MLP neurons of a small language model. Each row is named by its layer, matrix (up: input weights) and neuron, and shows model dimensions 0-191. Each number is 500 + 40 x the weight over its row's rms, rounded and kept within 0 to 999. Numbers have three digits each.
After each neuron's rows is what it responds to, as a language model described it from the Wikipedia text at the highest values.

L3.up264:488571459491463474515440485452465552536532503456518509430515537517447481517514519443514449501439452510541475512515563419461470510467448500519465534496525492412476478457476565537486547493491506460515458465475467561477524419488528532494528559511482550548523535528546436507502532464576503464465525575546430477525581483465517431540554520458485468452471472484544510458531469498472461552470486484520602425482540472478496493462436447568473458517456526483551560515520526531455466490533442476508543496500489479473468530531578559573489486426581516511448504443495522433598492557521487435
Mid-word name fragments. Inner or final subword pieces of long, mostly foreign proper names and words, often in tables or lists, such as Samark-and, Boule-z, Hiroyuk-i, Comm-and-er.

L3.up700:452440515581502564551522517539480469510568505490475507471519477507471428463551503456529523489528415514474488533510507508490487462540532505524522539461492511516492519472596446532513529533581474432504469468578467525555495512507471524476528478493484461589549452470511551474523561515479458472408536469515508425529510500535456534510543555484495452439514443414422528430489539409571515423521538511494428531529554566505519451440500521537475497473477497552476579494509487514498531485512498531489589554519491517551414480537444472528488452532418448451557521511527457440445483516489487480
Sentence-final period after names. Periods ending a sentence, often merged with a plural s (Cros-s., Final-s.), usually after a proper name or list and often before a paragraph break; also some colons.

L2.up692:442565539550439523431518515469587523478561450527464483464538447462533494575497518444516487474469475564414450483493546456426481537484527550559508533489553511532508519533485449516518510550441529496569548506504448525510502518453572510441507516487506473544467489442453549486522510447477418468431494407443495526492418559536504552418530505470463520531490465543511533530557553413511462547515468526487506431520477478452512491580491537450485514538488510546488457526554500557531528439464544491499559483520477443459493502466531592555490463529491468505472564474434457508542490478496532465
"under" piece and headings. Mostly the "nd" piece in under and understood, plus "=" heading marks opening a new person's section after football career-stat lists; also "end", "le".

L3.up66:555472508516456520511474481487466553378496470547495506446526490499466441490474518502444489515467452465511477528581513461527521485498528582455476591477466488550472456473532512544575468538585462503474481500496517566501480571534410571571486440453570460521519499502510470492536491496499446529489535498461495487470513550481503504495448492459481523454502470518532518532559521574413511557487530478443518465523536579484400473478476520625473498453486476536461544496481465477486554476508538511474465532426448518545512437444518480522534457463482508498560442499612452519523500450492559509
Name-continuation fragments. Tokens right after a proper name in sports and records text: "on" after joined-team phrases, score dashes, and mid-name pieces like ch in School.

L3.up297:522524513491481524483478491498506519608419431509464555456546501595528483592493550462494508503469505529515466568497506536449508493495444485509443545533464432469460512532496458534526496499514485580508498547486481496559522502508458555542465525526504479533530513479491529502494475561456536436399538517503448523497460522526515534474584480489507513506489481494565431481424486453508441506448543508536454489467524542502565571495418523490530593544497421577493497486427508450501528541490480535450442439500571447522472522458542521555514526526549446537502490544528484401410502444467553493
Year digits after "in". Digit pieces inside years or dates after "in" (in 18|86, 19|5|4, on 5 September), plus word pieces after "In" (Inter|st|ate, In|st|itute).

L3.up653:449557482513463562459482515587508429424524462566497560496492489468525503472564505520517457527547494545495433546520478477544512529461518505563506540419522534506450457489448535470491488554437476446506503449492436527521483520486528476494505487516506435489424481539486643585489515476485555531528559520483510523478476502486439467510411501493551451549557483490511460573491459463504526546451464496509413476434549462462440458516533459544505502489498499496517580483523440449550470485445545544556499482498455559457566524544527461558516503464449501490470509547519526426560481541524452550
Paragraph break newlines. Fires on the second newline of a blank line between Wikipedia paragraphs or before section headers and lists, e.g. after "== See also ==" or before "==History==".

L7.up702:541550486513501537502403467474469484527491598481531517462471519556528507502506506479516481474493499539439480486552490480459530489465469472559525455471412504531510500507494540566477530490538550545455482464454565555554553478446481523483482525475484505465462461431489585532463563487496518498491484481574421525514487535528537598475513485549451544525525487490454485504520452497402486494536518468488602506408516501468514438520523465432484525554548472524422498446515489381534521472520467467484548526445457545463498516415415510476565451440525488533496495550535554594508503508480496524
Predictable word continuations. Tokens that are nearly certain given the prior piece: word middles (pub-l-ished, tab-l-oid, M-ay), N after coordinate seconds, and linking words (to, from, also).

L2.up576:486515547457497499556527420483513515501488529507468585473532511556543558525563585487442501539469476546507465513530523518484481502520467414465462583483521511451444569486534414537506432441541476426483460405445482562484490496519543505435548502490483444496472522536446449507400520436487480478482475508465551437501497437469556507535550499471477504534593481593478520423534508491445507532448555567483541492521481449524509512551489486522463465506469463472465499510533498500469473511519493543428600507520403518522530471497441495506506482524526417508509529525496440507533486497435542518
Word-fragment and clause-joiner tokens. Mid-word fragments such as if in Qualifying/scientific, ack in quarterback/attack, ire in fire; also clause-joining semicolons and the words as and or.

L7.up595:525556480538496435549426519588460495451532473519509532487555485535469502509556488495486457526513430436481492527475482483509548458518492532508554519551479472569545553387463525414500529486492466514469506507486487448573481524494457477500558435510529498545512515546531501535526621534589429543513485547491485493443434443443520517498550523486493470502469512584519483476457516509535443423548488518508531534517527509499471506468541490526495508523393536522518530518563565484473478505530481481524518463583451567469490488559459438442441440471519482475462500482509526478462430524487498379
Mid-word "ri" fragments. Short vowel-bearing pieces, mostly "ri", inside words split into several tokens, as in dist-ri-buted, desc-ri-bed, pedest-ri-ans, f-oc-used.

L7.up487:489482501445408535526565507548521514519480485491530504441480541524534490535521470433466522505485477501483514498473547496569539514437448503498524526488530466499484409477484449502595555529507447554445523619473541475498531512512491473488518531474479521598460460564492454514495506548516493497610530487480504508507513517505497532547568490496474557511434498427559453466537481475479461496467479476465521441436555542486521504525517483505426503581479435509418433555553568483566585484475540435450534565480501480450546586467515526536513437472539465457449499503490504422515480478465548515
Paragraph breaks and date completions. Mainly the line break after a paragraph's final period, plus the endings of sentence-opening words and date numbers, such as Febru-ary, Lat-er, and the 27 in November 27.

L7.up208:449560448526507496496503457502500410549554456561486582466506516507434549519504576476434472542514508495481448462496552550553482425591527487533462468525481481505495509496496454495500504487504472459530428514577449519495546520468503502429416533510471527481583550548440453471542412447463463531428484552471502547482519615478533476509450513524486599475502486531407509509441508493577495508474504535498535597469492471517484515453525512534520584522537485491506475525509502515483527485427463433498471477502585473481472410470488506476552481523489497453537486572491486454484499504472538506
Mid-word vowel pieces. Short subword pieces inside a word, often ending in e or "it", after a consonant onset: s-ame, Colis-e-um, Cap-it-al, rec-ess-ion.

L3.up208:574485469484456497559445543567513472517511506509575575488560512474500428471487553505582474394481484549557419476584554509520548548524479513537484527508476492461491517536488482468451479531497525502505536491542477454586526469489532512459458470499482487559501451486463520507558478413512527484518524526485578535467528489533522477505422432474497454589468575477421442533528446473512472546517522494582485487556515526500499462502490496481424456546475519412547575532512490533490455548505476474545466582473536565505432451450465545542510464483502502433475485488487503484524470468511529416
Word-initial split fragments. Opening pieces of words split into several tokens, mostly " se" (se-asons, se-ction, se-quences), also " O" (Oct, Of) and " M" (Mother).

L3.up766:468535513614487556476528490519516449509483467543526516534469427505555408476446447529517443529471469497491512563432552480479505500473471575487506524455502455510543507544527473471542500537452476490460531556534559529538488444542543495535435506435499449532460482468547509454489497536539403469535403506476544501481512489563423556538559500542494498498486552516532493494522527488488453465568547457574499433525432495486526473525509538437551535502434511489478447561498573569469477457528521524417572490464494487487480496510554535427467476525540443451473489539480392507500529489504533549
Infobox-end heading marker. The = that opens a new article title line right after an infobox list (= Tiago Fer); more weakly, the word of and mid-word fragments like th, ence, ip.

L3.up632:449533430537507510566490418529504443517400507568491548521511488457546513573475542482474568542482524459508442508436493488492544538557522542550517420509412507509484544441505517544491520418486486412526454517552520563479457477519496479529483548484474554454505541454526524455466549517437482477541472464429551522471512458522477456541467546539529556514566546576472487491487472471450522610512589505457506456513508521479523495498546442449503564531497482452479573474513453505482558529460496468421546516568529516507468533554514453427465485487454522489515516456483490477511469493483522573
Coordinate ends, word-start fragments. End of longitude/latitude strings like 116°26′17″E, plus first pieces of split words after "the", such as v(iolin), U(SSR), em(bezzled).

L7.up490:463505501460555565510469624518567494532484488568505566483498424472459541510449493528551525486525495529542477487514572506485450514472489524419544417472413470465458489513514492505474519503555473493481471540535472549506426472523468560485459475522526477562528543509487540518522463472429541521441437556495528591490506471528503508504584531493442503565506518441473523502473515431531493506530491502471426465491524491577488492531486513452467490478410495570614469524500452487526445482490498440532577529489536575512470432492551496499532431569450473469562446543510531503477502463531489458
Mid-word fragments. Short word pieces inside a longer word, right after a prefix piece like con, in or t, as in cont-em-porary, t-em-ple, in-cl-udes, con-f-irmed.

L2.up667:540522435506402551521510521435542544410507491504503518484563456488484495548489459517514488546484526419484499517463475486506527498512447564533550460496516507503532564537520530460526476538436476463503512620486492546551527500418524425492476548474515490561489437530527569439480514500389516482484448514433498534491449509577444497490497535480532544587515518532494509470503543577499506554481519527506537551553506526506479462470467501437467498419482486564460469514487550537498604453521512500418505489493477462554469382456498577529440471481477469454510480492534488513504523547474543473
After proper-noun endings. Function tokens right after a name or proper noun, such as periods, plural -s, of or from, e.g. Pistons., University of, George H.

L2.up589:509493477499449561429433415517438524500565470460526452535516505484490446501450500523483504409458493560479504544475546421491478491508517564416428518511540477549537482527536500469596499469501477461480475493509562485538428437541545465551507487511530551524511520553544491493534594490535439562572491494486449478529485532479464467446454500529546526436505484525498494457476437556529469487444450473513581447485484543474472501499564425550505490509467493495470520474440554472512495452514559484438510484465401533541518472516575508495537549463442545476434547518473565530568451506481488508
Mid-word subword fragments. Short subword pieces in the middle of split words, often names in sports tables and lists, such as ud in Shahrudin, b in Córdoba, ub in Submission.

L3.up471:519488473530461482504520460520535503485402558531525491510430491445524478480498444472420515504400500497445400488541485539519484483472581473469490491503551530512587468514497473496531425524528420607493518498511564430533480529539510510502586494509475479477475451547553524487502523499496536500467475483579543496514462461522440576513476427455455461491427430527479456501507572520416504468483588497511490467498508479521505437543496457498520505555543499542465511543477546449498553514436461550507589498467484502528449486553476523504521490510462508536529546552518428547525428404493515493
Token after numbers. Connectives and word pieces right after a figure in census, biography and table text, e.g. "18 and", "(born 1975) is", "Count-ry".

L2.up83:492488530500467519508500476539509517533514524482527472501488504495516504457496431482503529464439565471423400551473448454568513495531446445533518501560457516536499490491479471498532428472450532502554477507544581485581420473506564425544552482467498557482456465496524468472528566499477522541531566463519508513470463496504432475543575462511471547491598457577518471591476510498474497475545445551512412487528458452436510492506519524398470558580511556551511516537484466477469568476463457469529447539491430496460461439509421518550490486500520508540450531485505482544471472552448531511
Mid-word split fragments. Word pieces that continue a word broken after an odd first piece, like d-ur-ing, D-ist-rict, r-ur-al, an-are-a, plus second digits of numbers in census statistics.

L7.up644:581513504500506497461535468479599535579463427548533492455498491472410497501519483509554485586473479538527555560538560524490480540416532511406491491478536470489497571503473442528551541515496470483393505466450467497485492504468425469486482491468466492516482503505368517488497529489501407483539506510439456496489434441494501459495490491466467495492580487500486545495513544526478494512547501496503558461522517464481526553527436534462528515483513565484423505574581460426518518514534526525508617530450469434503471504489549546506564482494534520487543490485502509424574486457517500537
Mid-word fragment completion. Inner or final subword pieces that finish a word split into fragments, strongest on ag in league, also er, nd, end, y (manag-er, indep-end-ent, part-y).

L7.up353:549539503493505457474449430532538521458470484500523554428490516516460459481543513499525483522447469499457536538534502479501521428507488482516429494501532505467438510492482576474503520517515518511440500497466490476481485475487525496506441516497543601549577516523549505579521510546434485478535464529525525480410495430498487489539515559463482555539493456517446496542534523542492476500445487469437398492562546456507499465551449458446520553456524481519521443440551499444564455454589511491486480541449474525521564470441547620483465605416460489513431565508542476502534529528516570505
Mid-name connecting pieces. Inner word pieces of multi-token proper names (Alex-and-r, Am-and-a, Umayy-ad-s) and "of" inside institution or title names (Ministry of Transport, History of).

L7.up380:530476422512471566518509502467561411505534498537477530491434503476448453538556501517463578496540513510454526563535443450471451500545503446472595524508494416515555566514513495458431518590572483518465544589423514471518479495530594483539516497501475502481411489518455534504463476531497510488521513523537525515492455532527497415602547497487562465523503440535456539463464447498465490571422449492489488517450482489505544517511530551538443434540511466542481459489460552495471507542435504509559457452476468442513462461540518457528538521438493433461503473519478481520502455520525513453
Of and word-initial "t-ri". Mostly the preposition of after a noun (author of, headquarters of, order of); also ri after word-initial t, as in tripled, tried, tribute.

L2.up379:509476403497518527523516499502495424508519538499470499463498521507548415522432608473453498531511538486553479578507430472499470520498499509455489529460462541466470521491493515522482514461557555577525484458502522508548466526523482434524515497519466510531460505522452461503497547509545570562553383474508493464438519543469505495478478450497565537481484489434497525477531431524534550511466516473427498519479527533468474394486486483542570567502524369478489488494533490553496459498492500499469581471484550574519496426570539456545459567500530439487496562436496424452440496459532494499
Mid-word e-fragments. Non-initial word pieces containing or ending in "e", strongest for "ere" inside words (Sid-ere-us, Tranm-ere, C-ere-bral), also se, ate, age endings (hou-se, st-age, st-ated).

L7.up701:539434391483512473516535493547487552477502523501471456566501556457534522503545472453460450511451481537531543507503575514546470540440458458419497480485478518401517505471523470551501479533449490525502530537509555454439485500477484541530524538420447589529507552565468446564516477523521461486502524493559512568443449554507379548476536514532422486525575511532486488480529558542404426471448520554515475475494540506542455579552461439541549465554547479469493482526499476468525540489481482443507517545515527476517496471522462575578541490504483455467500528523466482526478512545489507513
Mid-number digits, list connectors. Digits within multi-digit numbers in census, election and sports statistics (4'8'.6%, 2'4'.6, 6'8'8), plus connectives like "or", "and", "such as".

L2.up726:472543539450536549500482453450446464455534448547559523491584468559487496495421480524513514526465508540503513493448479493446486503553534511543492470517456540412542568510517458518490474464514471455537448524517547469439495529541565484474516472543494461490511468465509393496497465506527526502527537533498544477483551422486562448494529552476518563491502514567492492514571547526554503531429487495445541464570543447514461429504447519442529553534479510470508428539498485486480505453618451525486500544432491569434534463444507527466388514477476525560554480545481583518499445514499466505
Phrase-linking connectors. Commas, of, colons and mid-word pieces right after a date, place, number or noun phrase, e.g. In early 2023, / Construction of / Publication place:.

L2.up388:523504505484490538486499484458533452465516544521480541435527511559516454472520486422524482510546438483505524510464491510576480453515460536500481490504474500534440493444512493523466458541450488566582529437479515617535484449441516470407505457471530475511495455489491507462523459528481522522562575567558527533520527476491410457481535513487520555494436540546554555488539559482433496516556511483490473509540514530487568443525528505546531528586544520501496467480523418451455548472467520499503516549528469485460515576505496459562580447502428369464476494464534442452449545451460493519
Paragraph-break newlines. Newline tokens that close a paragraph in Wikipedia articles, usually the second one of a blank line, just before a new paragraph or a ==Section== heading.

L2.up380:545494466446465481503505574483567491472538477481482523377579592564455523533476511526536511433450456519544537519502537465537489484467501539547561565499458486555411431545553500503576485552504505489506479500455509528457492537428452517475516432488483602574549487512506443557477425483475531466493487430481541495482501519470445478474470502507509536542534437525513528481565462516501515506475512560429456448552578510536549498454561466440462529484488515569504536509537499504503521464544537523411463491537510465552538480475505566550555519562535518524518515497506455530473476453456491547
Short word-initial fragments. Short function-word-like first pieces of a word that may continue, mostly be (began, became, been) and d (did, derby); also whole words is, or, were.

L7.up363:515456477594532503477484472478493509483516495484470472424506386525546528489635515504466500458351461492503494511503529562440519521533529530533440488503494499497517521421543471505569482424532502507558503487522465445525499556485551531517449516479503522528501549456459484537435507441484534523521549445538529499500530573499542522490500487571415534462490411519573548530512450487534512472497531488521444464447480543464483500532474509562427499509422538504420527492529493534538479495520602518483505532526476501481569493512470508444489402417506508499493512540508530467509488510466455450
Short ambiguous word starts. Short function-word tokens like be, or, is, was, not, often where they begin a longer word (be-gan, or-iginally, V-ot-es), plus census "or older".

L7.up623:504490511435499504502501450451475528507450479415477500463548479490486535511532593565476484518506430491561488575419544558525453473536490566501528507530486443419569554470475550552555510470536512508514616505534494526552395489545514528515578531505484547526500503472528573470478480451543496581471521532491525447539518457579560484505533417482502447493553534451519471585529495485518481538449514466519397483468507576486497421516429509538482474481470503498494489488489466438474536533463497495509500467485464494461467555498458531471534549561553484495437486479535524524523437511470559522
Mid-word "if" fragments. Word-internal pieces in the middle of split longer words, mostly "if" (identified, scientific, Pacific, uniform), sometimes "ie", "el", "ro", "an".

L7.up736:564496519434479498530527478532461531511452547486453514446413511505545474500508528500513556475468506447538494535561474538479397495511527477444500512509510477442540547478494529500556419544482498569514518434491473536475486564490543473467565463498521535495489467542553541540447488535506508528529530464533578505515501394440504512521449479490486598474508495516519519557583534535493498498540514519451412517497531516539473447489475380491460406504456507500480538492505457474490502438585459485498524468567524511463434468440531496564455564456534534512517480434505438509471419472504585541
Word continuation after A/a. Word-piece tokens that continue a word begun with a short prefix, mostly "A"/"a" or "P", such as App(s), Aer(ial), Ale(xandru), Pri(ze).

L2.up1:486458512478514543483470611539533511522464524504440422423476501471482473559511489446545538463457479472533500471491497447470472563498566471510497485501538518456555481463427477484506518536568451558465518471449520478564498516495574477506557485457517527505490483573500519567505537468522425494528436423512502459434486523459524501484481501558517521531458499461501475447488459490523540572468579558527473486477542466511495495524476417481533544439513501560495510562537501499473455458480496469504613516532555458600469477468524521483498459408504527481505587557521440479562544447427571511
Mid-word consonant fragments. Word-internal pieces after a short first piece, often in sports or stats tables: pp in Apps, Opponent, appeared; ct in Oct; ess in success; plus table separators and digits.

L3.up53:504567520426441464431507463498456503528496475532549481523481482454508586547446481527524488518480483530514484551561468519479512503449470458491446494488576556497535515462508500402546515526471488515471444447541528499459505561554480490521525483540509517524553553527517507525485455464506451523531452460393526455522497516505531556498539496498528538549562532479509439496454559499476522514525470410421436494510476561511427371480500563468546484446464500510421471572533546542501484435544540495496586563494480463527522481417453463469509427510549519510509506507413547551521529482517503536
Infobox/table delimiters, mid-word "sh". Punctuation in structured sports infoboxes, tables and stats (the slash or parenthesis in Apps / (Gls), pipes, %, closing parentheses), plus mid-word "sh" pieces (redshirted, Hampshire, Township).

L2.up494:490484514574579632478504532462487449485523447527492521481543445509446508533557515562555404515571473498487494520389502518562460482498486453546509533506476468470544475445467552541489535479444492452541448492587473476539514499515450464514539494467533551461529464569471482466462504503433419488539521506505530526460472505536516530488530522514486493500481548538498506486477474451587586529539487458564499417460460475503543529547537392492456496485469517498491575455537506494507549540448518494432516497543515538605453559549541464545485499514447540479496486472448485447482487484472536510
Word pieces after "in". Mid-word pieces that continue a word, mostly right after an "In"/"in" start (In-ter-national, In-s-ide) or the final digit of a year after "in" (199-8, 200-8), plus other fragments such as Cuir-ass-iers and post-ed.

L3.up713:471499473465430488502479526410526522481499479478461430495482519441563496528416519569481536552525555472523502579494548507463424473537498442478542522487557493504555514460501463531509533539482466515497514494496487553535545453583523503498452500458472583528498468504475557518564499566512466460455459471529482510477431549499502462526458485464485426518432516546506506522493445477506485527503521612450571469503534476528502493483503539513525498477539558542544550506458444523519434538429514498546558459577570523466534506483467437506485480463561610512457574559502530404436446524546491485
Mid-word subword fragments. Subword pieces inside a longer word, mostly after a short prefix piece, such as pp in opportunity, if in wife or California, erv in services.

L3.up393:525603526497515553516467482484505448527449470435461519506498486597544453493514542519518518525478493475548533494482529392474441535497515503547431493524371518546508450501496496493518543492511456513507470520535558465494517521447482516461468532434455519446523538551443507501581471471511508546421454525516502551496509502513540532434538437444522532485461499422506532466454523482557500536452508455439489482479510443479490524526562502492554534565523515513546548533549463474498428530453398453415527469510584482547439506527499486557551505552555525569500484421513553474528471498544477473
Mid-word vowel fragments. Word-piece tokens, mostly a lone "e" or short endings like ine, se, ive, that continue a word split into pieces, as in Mahammadaliy-e-v, becaus-e, initiat-ive.

L2.up480:424472473524483461567454451554547548539563473545441525541487520477489550541524514530561515402540440523478483569496433513361552523449570498563503473551466488476502510427495496501509522498546507493503422468472495478490451465458496498531572514539525546454502519469475459514578539456483506528473502529456557510506471550455564614524611507547560487445505530475519480455460521441502422550493493489512491463535489479511461501480440524522498538502510525461486486517508637459482481471520484499441566511511522489481519490462509436534510496491567479526486571444490509525500513501450525500
Table header and cell pieces. Tokens inside wiki tables and infobox fields, mainly "ore" ending Score/Boxscore headers, "/" in "Team / Apps", and small numbers in cells; also word-final pieces such as "ore" in before.

L7.up80:448561442503453583494567450528524521510543557504533561458506517600493433521508512573529490446517482496502525515548439495483517474545501523440476540480474524443477435549460491504536568509546484533497474486443504525530536550478447490503518538439491572478528468588539511462511567452463438452466488408470558466444528525574435487471422507488504486489469469594545548498456519546543486459495478450530537532489543549508562511453500489468531564496485584521503471480454473475534442443523462481530488468479562484533499454532552498537505545481490538490546477511555487561443484458414559480
Sibilant word pieces in names. Word pieces with s-sounds, like s, ess, ers, as, ge, mid- or end-word in proper names and places, as in Knesset, Jessica, Anderson, Roads.